Weights of a small transformer language model.
Size: width 320, MLP 1280 SwiGLU, vocabulary 30841, 36M parameters.
MLP neurons of a small language model. Each row is named by its layer, matrix (gate and up: input weights) and neuron, and shows model dimensions 0-159. Each number is 128 + 32 x the weight over its row's rms, rounded and kept within 0 to 255. Numbers have three digits each. A neuron's up and down rows have the sign that makes its largest values positive.
A block is one neuron, or neurons of one layer that tend to fire together. After each block is what it responds to, as a language model described it from the Wikipedia text at the highest values.

L8.gate8:139093140115121091050122162135117162149085099170104159104121115077118106115120134150130140128130066191137109139093103060141131134134197133144098082144155145184164144127170115121128180108121093184134119185131120136137145162114162156222148114122101142156127097174070138114129107091103143126148140153094143196149117188099123152113170150113123115115091093135145097107092143170156093173146082151104123082109116111121127137097205079115173145104140104163115163121142102155097108113199150
L8.up8:162135080105206124123104129153125172207132096133114093122148078116153143127139146136180123165147139188190107132104190108099066092156188103147121048114056170100124110117128149111146136187169138107093103151126094113107191140082147139137136111114138143133075096147173135169125198094159184092120104091149162182106054110136115103108124128099071177142135124161181172076104208090018062133084143160098084131119111209130130044125112142108168195102102120083157141113097105107120123154086128
L8.gate128:138151097101138078101136138191179121101134107125113166088148083151149174115110148126110089170097109111131138091147124107125130137141089125173083094082105157129117102088146091103128123155146127161082089146101121133113155144109168110146157099069116125149116125165152117126172140131076183127114172142160118158139042149077150071111134164189044118142093170103139114131142127148089085143097089143086150127103108134077135098145155074057095139124118123114061175145211090158158137108190076
L8.up128:145095122154171165073144190146149132149106135128134143128094117171129165141131151182072109131152048154123193169134140140123108109117148182148059137108154125167121128052161104136114169113141139073094105188101088148117141146172145205164074121077122139134125133156112110154154116148097151185142118123145125118102087149080157096088149126047083124155076106155102155136086180132150048192117103176115110103078165134170143138126128114073128118151087130121106172092123135149153125079134110
L8.gate426:091095127130120158109144125140143119137143094154113149112135077181146170104102107129137093146094125164084107110141067078083108070067088183107100160095116137178125136175130151144091166150149136147143142192169172152101089111152142138201113089173085113111159157100127140173109148157152146112134132159090132122147133098085147122129091127090076135133105115108109128098104107138112129086119115152097146086130099114118080226110102092143099169138105102155069089189195155061114129149162154
L8.up426:145106180079115077121144149165145113095144102160082072097125104148124126101105139099107135143148161139060141108182090122156147116087132163118071118128084109163092166129117132145098122120129159086108146204153122139166096106171144152135095115131108134114117114113124129127099095131107121104104164159088119187178104123147126066149110136097109100113124082148125148101179091201135104098130127088120213110059075107082110159044119134114139166175079092152054128132171138092183175107230078
L8.gate1073:087123144123166134160113189144166120139112120121105068104181053062057140115056114091142129161082150128086088144105117067179163154105166155117166101058109146160100186165163133176152132085129130160127124210175161099091093130155167127207083117220111143102137136130147112183125139106166128166118118127112134121066107090100127131174103111088137120104111093146124129126121137164076104206115176138123188118143107112068106124099154173123113146123144095145128062082165171079131118141094123
L8.up1073:100178118118161103165140146064099037161105132073187140139098092186158128088108157109159166152095115116132074135134157091183136170129112156114182166166135133120099198157128101091146109155180152099137117121119093150109099092152094159139148119100090148113144148121111129134176106137166130158133103120113105159143106093100116105123058136127079153144078137066115141112172132150119134151040137140147156105143118089127139178134130124109112121111147130128093132176133132142099150126140204
As-well-as adjectives/adverbs. Adjective or adverb completing a phrase, mainly well in "as well as" and "as early/low as", also predicate words like heavily, viral, again.

L8.gate23:166127188107122037116142138135161124150118090111154153146166165062057133111146152162145089127170128153098126136077092086167107167127077150117124125171111140086120141100113133125155097126146175133074131139179153128131125115160138101142092142174126087173111146131113128123161126129192133074112148136163110227124151166141188111147087094117069114165127062120152126161137080092148133111141126108107069085120119087070067101082093057064112054111092153141111175073135083109137158054099177
L8.up23:091154166213123110131197206121123154122144100148097079120135104132110214124144114084116073064117067166088121153129137084163180144151162122090135176108059146163117122120090137119070136154111118106129135136096120140147094092125142121167176160159192133192128116078124124136216128126158170149154145100099116094102167135102148067066123150208087159125132160119158158100129114111099166197139038155139110116117132178202164152118146118111104107114138159093113141189108094151185096105125139
L8.gate35:155139116171165108148143183097153154146164131144078130182144142201126170176151163158152116136184040119125153061135111129186220158124099115100163134120143109117185139070090141150079175126070135192114133170137122077119170144136162127091079114114156159070156130141109100088141132098153114121093132092137115145161130128076183127121170116080168126147112132121160099102095159119109064116120109168123048155117119126179096110072142064112148097169113116114129194108115110119165141140085118
L8.up35:112143055169178109122170128125131153063144119161097096064150138105129107145194167116140051096128136079102131119151068080206110139128085120161137113119081156132130133114101185108119090163174199182135148163112111099108167112122156129133090157163131099086116072126173122116180155133148133124111120164138093163112069182220116164128119123100113186158113151121116145143122153101108159092104091139129143139140135150126168072123152119118112126137150116097149097168113173125181084074181191
L8.gate1141:110117071158151087100154127140144105117143086122113153106186178168102147119138171090119089115161163113149173100200182121158153103163120166107112107133153146148160146161111169140108178130142105114179139099150132062097129178178153116127126127136180151122064136121025133127203140072230151100160151129145101117157074121077163156109066050131111159122154158157142179118135218163155106204112109190096063127086116078098121101156100121135105108118138143101083146098057157129092185098097090
L8.up1141:115119114134125120132138100142144104078165120111169095119118097091166110173143132132154055146124102144178123110135127141107185134165143076152094102116042174084174131133136122122087117112143162112111147145138142113110142154168088186109120093100119113144114093142153088096178095109173153107122154132121115102125081102062102151114122121119096117154070129144147166142119166080092082144116181160148093107095098125089115077120151091132096103087061099094060176234099129089141171147059134
L8.gate1253:125159113134147136105101138068202075130130140105126087090140074090079164100153119106144086138093119162116137128123121152102131140130155114153068132160102080064183125121169126172189138141122141175110217168124150121126121147109125109121112119116160098156132168127194122152112079111121117171125154071153095114102104169122144046126144120058145145089101108155098145117087073153142131200135121169102105104106146138099104166138087177138128094146126083108141189142112116113219113110073151
L8.up1253:124121139192189147115160137115111189123113067051145107101137124107118111146091126120135110096105130047141102094104109141125182108121133169137119119129151130141062190125106073138152167177160122113101137142139161138113129113128103067139052106165089128119156127100093162076116128100128168146186154087110106116167156140080130114166124095091117125173124116102140167165169091167146186111104164137149123097097147130166121088127146094125111171189152129142103121145151079126104141117127167
Clause-ending comma. Commas ending a complete main clause, before a continuation such as and, but, with, as, which, or while (e.g. "declined to take the offer seriously, but").

L4.gate585:111156131163139131094045119137117099160138162113114124119104131102155122140116160187117134135106171088155092147125126125112125154153078151140109101174106118155093070105086105159143146094131196110134173154105136132129160186132180126137090160119136126088168123155105103129118164065167078165168140142082152065110171117089153116149148136161198112144121066141158115112129158063177178145108144120114085096160120115154122157191173070147117154137113054148126172120047083162188114140085148
L4.up585:100087116182114166139145121033142195132114133135135169113153158174150085106136185154053167100108121080101072183075119081123049095143077123101116180143152103158144110113139068124107148101144107186135146154108107118105132117121122198132131077073150156089159143094138157122137168122194052173168150125081077116147134117136062112145174077050153110119165174121159123089135104135095170139165060141134133119179135087133119148105105137124148113185152147153113168121074172106142101097065121
L4.gate923:142080094137075191112102124088122162119147156103114145114105123149135159104140146064097109095075214097124094121123100141107105143166117109135107142163127115157109140132155137129170117221050163171132121124155195146140128091097156102133171116097157072165106154129141135112092067073118089137092077085144148101097160121139150152102150117154197125149203056131199100164130118131162138163110124099143179075111118145123133220180120121149175172153151128090116143099098182107128149099135135
L4.up923:110126124116122111192121095126124126109111046153160084134127154086103195114087116120070139092079065145178112116130140112133122107084170154155154166132096142118053149145135083113089126172125107161126157149158095116116120137157154078186141146132147085102149176110150106125126123120133153184174115111152121072173135101123076139115125140104181187086137100082176164123016100100188179148140126122118116111136162087160137175119126116176086148100043079146108195154174168107175135116115120
Word-opening fragments. First subword piece of a longer word split into several tokens, mostly in scientific text: st(aminodes), rec(ombination), oper(ons); also sentence-initial By before years.

L3.gate282:093192195192131129148082110142115124132119070158103122210077137088176156156097170123139118138154164112135090119142083125085064125179112134091171166137126137150157111133153106124153109116074122149123108088126126117204180101163135135126146132158133167136036140123113148119189156138116170121101149132126118132129121074143197212058134130177139118078099147135152087118141143157116107133101133204064162130089156076123154138136127136102144094124129134150129181134101102129102105095103118
L3.up282:130112147085140149140127141098135140151154126074130158162105144137119128126173152122117093153081154081147120081169165078138104122135083148108127093140148188159081156171202141116133140129088107130100109080083123090148127166097100155154101114068156144132148150190053092094097111105164120129102148160094149122136179094141141129134076108131128120099072105093100057123134144103098183180085057141097132141096104160155177169144139099133100101085153184094123100097079116118111101183112145
L3.gate290:176150178136120127106127163071111052148123103094136147203149155206138130145156163195106226148150118129095116103087109133130139165054145083120151133116084172137089121139150147157115141100081086110147109135136135105201121126125091195090164172101113134105131110105124101125152115088083097164097162167148087030107165137104095143113123152145130100081107084206128120176084165130116100120141139139141105113057129143075126165159105088172165079161086122108101153129105107123140171065109083
L3.up290:134102118146139090128119097070096106088110113125162137148127161216157122115125100111130130115104170094119130122093171122162134127141101076188158102093133214183104135170141096123100098088065132110181138133166108130189128117084139139163129113136139131076120129063163150166110117105093126157103097126136101142163144164142125083135163114181125112045106148166142108149159130161174179115130183101165129167097079186052135125119093088096145138116151087096070107156114139054130119101106123
L3.gate292:138178166143166138131121116112148120135146108159087143160089102125108137077177186117089153141134144150166170147152160209153088104118108118187139134096111122092089126165134122110179152101123131168139106176155094129191135117155167119093075147188104153162111120068175190120149149093090170079150087111109049155156115089107129161111165157124093162098133127118056145123110110158154155086099119123072088110103125189164201130130113089094094100110134130147068141090099133187160182125079073
L3.up292:124183139147113117100110135138150107148123069138120114175111138115170109133141135174135220120150145115082191049146144121112104097098138119153177185138134067122116156142125093089163127089144189160148132155126164127124103076095148102077145142138115152140067077053160147151143204084126140114130153110070097179127154122084153133138176128105081110073116184161070182144116145138146165140110081161082097096111132145107136108088164118071117132147121162139053132147096099171153170109090135
L3.gate607:150160089163135067117128103183235148095107090182070149130171119121175097147130114099049114121152087098127110094161097068107166183168141139173125139136081117125122145093139135135139130171113178204134122121122144075142071149175084098121088129100175128145111094138103153139142129089103138102144129145122101174083173082131141125134124085140194110087133150122125109152170132133110180117159156172129190120157144120160094128114088100147117187183191143098063091148152123059164120108140180
L3.up607:085126119120152162213152133130215237106076086167094138126144106140145137165122169086078168118149133093102087121150144082089137142172174127146085191150114171135112105115132122075149071160114171181190178071158115138132120156157117165106135089135165114135122126169105159123091099104148140106117136107116106157112186103118118124148110141100140088109112153086103095157157139153116156132110120141177136187132089134134111124156097130109145121155158157105075085174161111071115151122124159
L3.gate934:118115099130115157065116099125121173097153151077117115164119111139170078116107148138088136120146162134105111071128144072125122170208091072145196131076193140206157118101172143123117133129109158120118090107137132044128141140109139114119062112156167150092077153120098113137095100112169126191097109109184109134114130152059159199077130116144163137113114116141126131116129128131169180070158126104105158140115153147161048172194100162093118117127169016114150052119110158165096163116127144
L3.up934:143065117138170168070181126113118129094152132081119184188135118149138088091154130136144124156153143060111103160131136134112141124154109104184125102090163150164150083100139144128098196143136166118156117139168125113095131159090139096135096082128182154119111148110111080142072113106184139140141089120175170148092127172107174147078146154140155187106106165102157051110146132078104125102201135105127175067112157183107061137161120146123121064175137126159166062110085172074098147156120120
L3.gate939:122180111091130066125087148083146121131134180100156089182118139092135131127122186165091176130122116088177152193119163138123121131081075058124089108128099135127127208133085141168165132111135113141145159153138123077110154137119103184102142131100125072194147154109112153116112139185159141155118119139116123092100079136088128128077115133086165148135121147148080091120181108170162156078158102079085146159120076108141111097112101093108117165140104150146105131093082138125140146036132127
L3.up939:108143101096156126104111071153151105158100092109138079154092172162093111142150115118105171140156148168161091141125146066112095108184137138141122125089130111151101084107093093145097146134130137039120117145083121138104110148116141100063098098093215080092104121107120157107115120117134109184108114111136125141074111061121138157127105111104172100005152099106150142143176135125069073092012127161086096103105128124161084122142196121145141105122168085073117167165125040124172138123061139
L3.gate967:146170126144151152090076083104111129138105147079101115158164191102070142111125211098117182111150136108154098167130113069101125157106123126152099116085179167118082101127174113047133140127150164149093163201089087109115124078117120132158136082093099095130183125125109131138121172123163124109154161149072133080194167097091132209152158074112164069190090067126143115093141092119145126103112149116086106122131117096140065149095117123169185070102114100174126146095058115152181219076116170
L3.up967:153120070133115132066133114120132152135106168087112140126123135125148167092136116124079107135169124114123125173150098122127135149232167140112137075074185212116149163128137130107121146122144140115133093128056085109127116151131077126144095062133089104086103112193104146113196176145140134085152186149167099054162090103066105080212137076113150135087081130131097166068147101127053102154139121143122126151077167099101145122090165130138170099153090142170162130155097072088124115100089126
L3.gate1247:122168130115102103149115180099161143165087057110105159192148156115174129108126136124081119150093138091145105098084099142084106099094166198140134075086095180126134118119171173141093113094112113144117112152126139118118140131135129149106106159171106164146116148126126132091125123102195162114140213119126087110126140104102102130119152020056122092058098202180106111135170138095123130084133120173125152178137104158113161124202144151064131118143152099158119080131154123101174155119153111
L3.up1247:127202196134135074101167153091169104093117144074112096128163129073145140139136155190094147104110125038166086097125125088121112117102212113170157146122184143130102084112122102111177108143068125069096157183150092079158158133099110105156111104101163068082178111152094133108120184156153111132086135098112095153120205103160152091158165121170155118137073180153068099087167163093149127138111162139113047152130128139163118138141122093108174154059176083088135142050130089114169187106094130
Mid-word fragments and connectives. Word-piece fragments inside longer words (imp-reg-nable, exc-av-ations, Ev-geny) plus some sentence-opening words such as According, due, Div(orce).

L4.gate368:154132117047097147127193143102124074184137123168125115150155149179116144108111117134082097120065105097099116136144115103143124161166137153134033119075132112104151131172176144115127133138114145125145185168142082127164165121151158120145077120127146101186086116144165120161091138172051087121110176130171130199096094126082110049192113120067081119197125134132134146139123077081145128165140099162128133153151168086151110123146205082139114146120122092157113149176168161170131159135104085
L4.up368:070111108192182056114182171158136136136131157108158143136152158071096104112090141086111110060084148176135151185176119103085169201116204164087124120111169184042169086173079137133145109140087102155135098150145133094099101083164139120087153100085162162088163135093090147139107144113150162110183199120190154121163173091143137121092116103082182095138102132181163084106125115140163117174103107147107123111124103115155153093088102089106140139135101131097073141080144113098132155122122174
L4.gate947:155177101101106152138107131141064139167126106160089127107087132086092080135083157123163128128168159082140129096141137156123109113140155145057128074133130128086158119144121135116104131107144173199091143099205191145123084106115132173094046171119060082143123098154152172106102149115151122112108131083115059100110066102163069065168110140057133138154123097149076154136167162156087139108122081132145127080116125156146115139106154147106153186123117111116163083116115112125191129159135110
L4.up947:114113095089182105134059098099132144202133100143157155108122137122110143158086163156161111124176064106124098140176124193093064158131140102127089116138140122149100158056079118115088176138146121078086131133145114138125111110211127096081087121101076078074142148182158136121119137161128105162162176089111107112188079123148093080150117160027083122124157106140143179129081079111176098116120145107140149139168124134160167144126141146115144113135121084106075146236112119125177137146125154
Mid-word syllables in names. Inner syllables of South Asian and other non-English names and titles, mostly in table cells and lists, as in Rat-hn-am, Sri-y-antha, Pri-y-anka; also participles after was/is, such as credited, ranked, beaten.

L3.gate358:117118116160164108149107092073051135083178099166107132137108152150106137103114129140137076150098146153141074117117134072112140090166020120170129123149132069153142188177150118120095114149161109137117148126152129141154153177158114098129130082122147114152086102127162115067079113112159109124128082106150150160167143153132160133141091061130150173117136172117131086081134112091129141128191138154130137076083085147141120134065129109119134115171140132159176168134126143140141151126137108
L3.up358:073133093126151120128162113105099149143177123153129099110061183139160149101124143139155128156154172223108084131135186122139146068110065135137086122145156113103135179129129124113098144160163126156129145195100118103172155139131161058091157102112129117120088139167130149107099135132124146104112124124141094135141127101119105132118074114120110162092155145097135068107137082113136131095144163143079147079106134166132073114098157148180149094098113151138149158126120123132140107150161114
L3.gate611:156154132104148070173139160095131162156140120109136048126163037131118163109121110125118177087165154094081120112168132078117133141157111146147082143098115163079095149244164111091115141144151134101175188146093129140188152161173120121164145119141102136134165139107136171177109186143157129126142162189133125136124109112088096063162111104083164098114142206061162074119119138160157111100080098129095138130067121169161105145150100127106093103103128153097116134087132110145180162159125191
L3.up611:152089176143095155131159138171138112155181140143125030157146075174087105088176118106136145102157082163080127110190087157097122107144092149108160163077070187098096142122117143104126170143124105114167193100083120121173160108152137143168126119098148101141160196116140136158115158172131114126119163146082091125138139113082117121155109174134101097085136207076139065116103071185158079078117116126125113129103106130149157090123146152139107057133167195161148099115124143136179170118144112
L3.gate637:082143166194123149099067118116128085107122091093100214179152098081092102125165095168106138123117176163100179123015112136218160118104137130108129147117085119163068105133127148157130164147100129131138143113121192084124081084103116103093103132164169135161133131135143176159130117132176092077119152143095147090119118178186152109157180127146182076178119075179172084115074122143073132156112103129076129117132119105086080141104160129092081124100123144108144146098060141140098160209096139
L3.up637:101154175131092151071132091146146106101158072148045223160117143119125141147126161085161105090095134129196142098103150099159140185090097092122162102090107121100116106123096131125135120112121122144068155158117116111098080100115168057057149147139137082084118102142143143102113142144122144101119097173106163147118101184142159118116105144122134103135116110111126120097140177197083063074121095090168160145112165088182096108069152159115098114060177129074103078135084124097152123172077174
L3.gate690:112097169142118114126140144137122083175157107076125123161070146109098110107126137102136126138166145113159116134108141207186142126134074233072182125095145161105084172115148106150098125128185112082105116138086123137146142137174187156116115128150090161111059178134098113175098139192123116172056102136153140134136117121139113141138124120159109132092185101102161091105151069118142136149097112129120060138129090132081141174117124118187132063157146068108136102150184085137125139083114184
L3.up690:144174138178142074133116108119158054121090181109103151075107109110135084130093124128192104132145100088101154158161141136137086107109130173136131109142160146140116198099125101119071118055104128106205159064106137145183091106121083141118116142115094109064126166184076073091185113107101076113127085135102055181081118095059085078140167127198185136130128147109091109089146112104115181136144109089127158058114103147126147149091107158147118101124123135095127115115149196124138122051106118
L3.gate847:092103133154151091111099145091159146081149113154159065114150120169111107160107129086133134091126184160119100175123166130113112092086120151177171147124135127167181116159116107092117130072084130118050064160132100174144138095167178143148105136137108137056123182184126148063151137099140111197187086149102114124144135176104075102101090173123150209146202138179107108160106102179151176173091082142119073123127109135043113157130082116135142125164079105074149096140134105140135132170080094
L3.up847:072139174106148060098097127142158150103114125146096092105157120077123158111102120107141133120182142133110088170126191137099123119184145116163163169115134148102164129200151134134164157137151114155080108136020126135145102150195113153131051123166110130076116136199162119105171110112115134185143077144184129178113174118093128106132140124094136157170163137149093065128094135133160166121108087127087083070098081113129108174120115126187127182130168179082101079163135162154145106157115090
L3.gate1060:130140145098078133095169166201180152158127128114119092133125143101139071166123138155146157142158158137086170117075111128111142087205090149140072106138120121108089169075086145087117115162174166156117154113102136182156151105067122124122151175104087100163119173095145113205070136128139072133029120197174091173159177086101174169131100107088137122117121090064159128147110133175115106102093104077131145090092126155183109145137103107087156127139130164153144082086066138174167146183129106
L3.up1060:106121124134021201107159148139136117133133133135106146132108111176152090111154106170114091117145098110157184148119101131077134098119068117147120178194149075110110208127091103134071135158120102160130207118157175165152146159074096109088123099124110102169155118102137143124077155173098132110070099157137107127148116132150102126123105091135173119151112137093105084160153132173115173125108122162127127066104141116129158150118126146095150099234176155101092122117122124164177141177123158
L3.gate1149:132133179116139137087103168121136116101113171098166075094118070095146168153093156093134198109164059150106079115153094080142110157124119102159130100178153101131139167169090104150140183127107122160139099144089147047131145168089091105139153088198103053082087153149112159088131040066113120163115161121104112137118123087143104127108129131165156175057134092139070127155170150127088114118078131126131133108125096136077107137088065108099101188124148117140102169116102108166121164120131079
L3.up1149:104114129139139103134075153162121126161062113072136125116154126125121111139084112098105136166162099132137138135157162106156173100083130147129085114135173142144195134051142123111105207104110119130097168136172176028134132075138151147183088092087141130124129112175108137132139098109118148159133151101092126101130078207113072146096087173188121131139125128203073107129116097141080160147091117093096133061119126104147145121098106101129128144095127085174137170133124152114134134099109119
L3.gate1270:113030156169092158167127192168114098081121145103159026076091134137147109121133093108167157081093099117122152149072113133135121092131153131108110112179162152067160137171135092130092119134120147152129147108138128121125130143129057114174113122137078143097078101179120136137138130137087087064079116176123073135051106112138116105142128148100144104137167190160176139111147129133116154132139143110114155071096078128111133151091079121136095157150168097125189125139171097109143143090123161
L3.up1270:065067146178146160120151141118156097113136176132112048097159141144163164121129073138080157144132130076158078128116091135119093093188176172120101142062138144104092146152146131107102152116093169142147187166146078102130130085062107133140117102121147156130093128101118118124130070106083116140100154140146087121110116076097196168141110128185088130090166164157133160107167179158074117112072146113163128065086144139096146095124136122146154121127144158131106145131177141120173134090081204
Degree adverb "well". Mainly "well" in "well known", "as well as" and "well to do", plus similar degree words after a copula such as highly, more; weaker scattered word pieces.

L3.gate22:083135130135177123166145074202206137115145122168125134083091126157141105134132142173171098124141139126177070099123146140122142122133165115087137137128194097069151179155104098195168142076099110139145138149073144146139109132068101068174135091156139122112073097142128120112129166166157125175113138117080067158142201103088104102171135141081138137121163153071134121193101150191143111180134117219058166072099090127129137113124136080179096065128141138165140089151179147094091164126092126
L3.up22:120161126139181146144063104086124184069118153114104139113120133163150124155129151100121166123088153095154101136144154184178118111160139097121087175147162137039112120116176083053121156124125103140161107156086129127113169113072166150124100131101148104183122155118135169112146156102133176126097178089119155156102197140084161137178162125122132128108162097069139072138131131183169142163147126134084157088132104096113188123222091080108088070146077123114094114113095160101072157079068161
L3.gate28:114146175123172166058149157119141124118110115089133107073115123131114156089083193152112100120085168100111117158124101144128116086175089028080166124129072151112098172168187106117129099121173108156084113203106135040112097077161144142131140131203056056115139154130113138115079174122156146162128120148167106178124161086135110137176126153142145104150135138063140151124096161155119152107144147104176127136145119202077142201151135092133173109148114147095097099118087166147062164063202135
L3.up28:109123097148102133137120132138163115141143134132111154153129126101205189143173161168129106136158132140157085102175114093205146119102146077101141172116117135153143173068162107150139055133128079094112174153119111124130100143128110098114138136106154079144087104120149132128111155137137164095098141164145167190117130077165077134141166155086077088138124165059152100163110135106104083109133103132123163070122141128081185098175109136110089109098110145143077091130154127134169131112110163
L3.gate229:108134194105166091165119142114133143036105155129132159118080117127156082144092161128109055066151155102140127145124134116091071123140171105138156140112128153135133160129124153083089105157174095142138127187143112137165106126118150163122150191065130114144161150132121115163087124149145210201096147140131136112075125153158035041149168137077151157125152102189144156124135128113162118124137123113155135063087088093141095162166120091099132131136130104151173115128084141132152112096129164
L3.up229:132122129090148201077120174099133147145101094134122111111088084126153145191124105081112121123140097127148108114122038129103121169123113081128150114085111159142133160101112167093193153132112123143088144104107138112077146146109150110056076132062116172050131167145127156115090149101103100140123131144122149121091142132128093118085103143217124103089166130142105151140097154160119081131125155182133116100088143174143157126142156093142080118101161088143120165095168146142055109153112123
L3.gate353:116165111096124119083138108169074180087101125169163143104140106166187102110124134198124104113138164172132154147080090079198102096176170142148144123107133160077091165077108097119113082080162155171052162189127116129134143086209155088159147122094148116135115060174104082147162065120149169130107172173172188046097113107147094098151097131083117126070108084083144120076138135125096074155103119080127087092108139205149100119106128098183099123095071151117102073100153120136127109050127204
L3.up353:039139138109179106170158147150097129107081144115162151112129117154166055191123152155087147096125108158076165126099140103187092150151115068170130183141124146085108113163136150169165103117092155135118164145114118095124149136154102151088125108110087140136212113129127107152037129085088134121144142123175160112094100078133111159160115175132127158080116135120056074126126123138125076160146143160146081135164159141118137129129108080127186115145090171101184131064148160190076112148111125
L3.gate378:048169131155173119077155130104147131146176161123091140128116126134130208140130159104166060150118156118144086104136088125175170097082182092140116159108104114111125204090174140117126113126150104098147150129097170115154149117135151129112090146112113088141111195164094114093144133188138124197097098123144098189110150086090135115197194134110083112131116123126097096112072117141094187112170132111131109129093106100149120132097085115167124124075135122118101121155130139072208116149152130
L3.up378:093109157166118081124113164122135090160149133183083172133112085114136146165095170186121172136165156152140144124146155120108110102137130058072154129054087170140153168202109145134097131153089135176165121168126147102149165110092085117132154177138068100142164149165199118120079132133118121187157152115140148083123165162134123150118084164159117115116089163098131168096121121182128141128097173159167116149121163155073086120116116098160106145122082149154123146097057142151112054101212099
L3.gate442:099097125121137155081144157065118080183100160155090137187104078123145127159122112063087136064119144149125089134212089155192130109145130059103189109106121110093127133096067116093160142170101133132109101164142144155174069170112113142163106151111126121160194154126092075069069156123154139111130055144127120140146145100102135150105166204145156122096109133134072121107173077128147153144124143121172140159123146139119187103101084148096153107145090124135103182116138154164091129186144144
L3.up442:134173113118118107156114147120122070126091171142113111135120137134118151178136104100125114075104086129077127136191127120138166131158142138122134162115172162130125095077149081091161119090139125103140155165153219127207122115121071134122127113083129102169188153109104048073103132158146135087089083123097102142115150082120110168132181121057129186092151149108101126105181136079190120115157095165097157139095144076163173137122058149055154100136156157087095148102134149121121099136152151
L3.gate514:132151088201131181106195133124125191138144087165146124168122110137171158078098127144142136108206076112097165110104083148163157117152104106177169135159129147077149170076156148142135180119120127139153059114094126066111139100145127161166092101164138105121121142168114173116121131105151193090083160146129149116097139158136096132144089120117135164162174130103146075108096121163070109048103137210134051077144121133131043106075063104070086098132098153112089098161146100126184103069125204
L3.up514:107089064171128157168119184118121071139098107086172099149112080117212138144121162158065179186160135172184137105108126156124164061099155066162165142137118157132106141096117139205158190127078100126124063078132168166118127103109141153157107133110141115117152110117099122134129145117163136142040154112170064184058125104138110108121145166195105127160151117189133154142112126057155125060130144188141075175152128121191150133125125161114107138074094122113161114147151151170151128162161096
L3.gate1245:127097192119114141109099170147124080136158190133119098124114149180150196166120162094117157092160126111108190131150159091141127055086153122115114148112039137062093181109144100177079115096163126139175081146075189138120093112083113137121165158149111088144120096163115087151240165101168161188107103179122108152114107093113089125128158112092124138142127152123091170125163119180119128071109105188112169135137125111152148088115130143104101106065160094127141097209129217125075124101110140
L3.up1245:098119141211114140105130159138101181130165131111075131100117101116124136101147100110137105095150104122099102126128111099187150116116181106171140141118106157158092146141112117082167154123162109137188171138108157171069141099139126179063174103150171103127074107113062138136118143129156108227169104131140093142164103089119124131090107108073102112151127163085116134113100163143090103109102191129103141171124135107100160154130126131078183062124043168151140109150075090095119128095155093
Initial-abbreviation periods. Periods after a single capital initial inside personal names, e.g. J. B., Charles E., William H.; also other abbreviation periods (U.S., Mr.) and closing brackets or quotes.

L4.gate250:113139146129141093109070129120151157131123119131105221090138117134195115166138170108157124096085172124134121089134109081136139102136141114099169148039111162178141131084115127169137082163127100113103145134101125126171119153137100174139113101124065127078189101116182136127105119172087092203075086098113056115179111061133082162139154125146155159127169162169078102148168123131161203142179111143197137116155129142139132152083115090156151149086088159120124145068166158106100106162083116
L4.up250:135180116069171130149079144163063128117202153152134172084118154076195137056119157165094176101174192121091098033148099133201151135082156183130123128141129117146113125046159151132124159141175085146116162083119113173164200136130125178138079130154087119147134131136109128124113116139115084186095139141145103079063158134127084126191143087061118081100092115118150118182134104148153150121188132097156144127108142137078149136126156068134127140113125128184153140141121129100162131112090106
L4.gate1065:146112157096105136190153099155137154146135115133137134059146143124139112154103117176133173117121086116113141108101135108125115116129194141132143165139125117170058151085124163161213121140157185193140114149120148134147112120079165123112055029140140144132140108145126100171114076145108052163130137124124093136146100177110148167157132126139079204089102130142088125161088121141160198138209141167118146164164148121094122160095149146078145152095057100174138154119137075067085127144151164
L4.up1065:097101107129109155151117008101099142130121138107135142064072107163125144112083185138152143175117181140092102131144095124165111130123108163132125120099129068141153175140123069140183097062139096161143136085138128131129095183111170183055111137158143151069128107132155134142110132092155117164111120145165090131096082087139149159106155102147111133201173139153160127149116150083091129053141099073131115159165181153115179170132110125112112136108163138122108144123159159116089152133213149
Middle-initial periods. The period after a middle initial in a person's full name, as in Daniel E. Salmon or Louis D. Brandeis; weaker on "the" or colons before proper names.

L8.gate5:124107152135187122132133170115084113129147080161088165177158176079120149158138157124115145083138202174063106095208125102149105153104130093129067096090063107148150106165118170174061146162097123148137159159114124111186122124225176093129156160094106097165147110136132109170100201103159096150100107153173158168103101093091149130130146113054099115177174120122144146181124110063111180083155109138133131091100148090196118063116169108136161155127150092177141165141092134120148131114123129
L8.up5:096137133122152162240109130159083091057104170134144151144138114099138148086224078134082132141117079115110161129155176142111127130145067101097143107103116157120090113070145194107111045126213126142147093116077183109135150175212167071155136135101178080162160105147132027116135116195127134112149113148092128097139074070123154129123084156095108134132127154111190145044174094153163146143129144125131104076182058106112163122118158170125160150101141131121155165089146074155120128151168155
L8.gate311:143144128161117149115192121124133163167147169082200126166147117119141139139152129065094158168162163079137145109159179150114159119094205125067128044090037111110151181152132110147143157137131115154097052131110184134160046126146131093120095177119147093139074153157170106194153148149107087134117110188104171091174085113133128160107119160141107128087146088105139087106117185167138071113186143110112139133144042103126087171052099155068137093113130079168171111142082175151147099110136065
L8.up311:106158085147038168109158193114148147110120099103119167161046186139168097085124120129124163145136095115130097122153136057134185116098089129116083154156161135114162115092134150148130163135138126171150123082161189116124149084131109081154122111172143139166117128169090173167124082096124115104128164134133109094121061072118081168180117114078127141141097138151161149154117157108104132145128094142186103118145157114067122157139114174108157034110102150138088162160123153148141114066174146
L8.gate545:185171143166130180091162082205122115113137084151129116119156123103122198153123144155073098168141161143139127117108126135124117107120108157142142150116129140134157169115145140126133140155135080091140087145103095177069188135147139215120071138180090125077196195197100138165109106110142137121075141182148172146142085161102138135099138094162148130108147172186151172101103106185113109161174110129111141172069097200085117150144096108036136139142088158118145134140092134139092157090119131
L8.up545:058073113121191143176141116197132178130110135147129162116113121100118178136142142123134162180132125115164144115145110088128124075152119149072148151155147130166167119181142158150133077131094133081156092120110147161110142119141095118114033097136097129119172130121150175201151135124182105082134169178134133124093103141110147155139202096150156037113229145191105156114092096126112144104112128098089175122088123152146150158171085095106128079175058154120119099126110168083091146197169129
L8.gate1188:142091083124216144127114147142140077189141112135104136168106070134092133165166149138093156108143152116113134140124141132121134199163169149126172072161120141161148062189143142167171054165169143090179104141142172120179083131117125153131125128158105170169163111145131130156112182067141121065124127129154121174098152171097108123141225070127102113093095147148158080100095085110126065064141168151105134148129102093093177113139116059089172104122115089141105151167092120142142147111142173
L8.up1188:134101171143120188153127128139140132150148177155131127111085129139128164164167119128108141080143094107125109044177146107145125093134167173147170119157091133115102092151111083074130135153167064116137069092127188107170056068191118153079142112092098129120052111113180074150115124134156152088114199129125049093174131060056122100169155103115167147144175120111107106072115094193119129115114110109069143128114098172135144113117047127100123104176118067145198140179124134132154177115176165
Mid-word stem fragments. Word pieces inside longer split words, before a suffix like -ative, -ible, -ing, -ated: provoc(ative), apprec(iate), respons(ible), assimil(ated).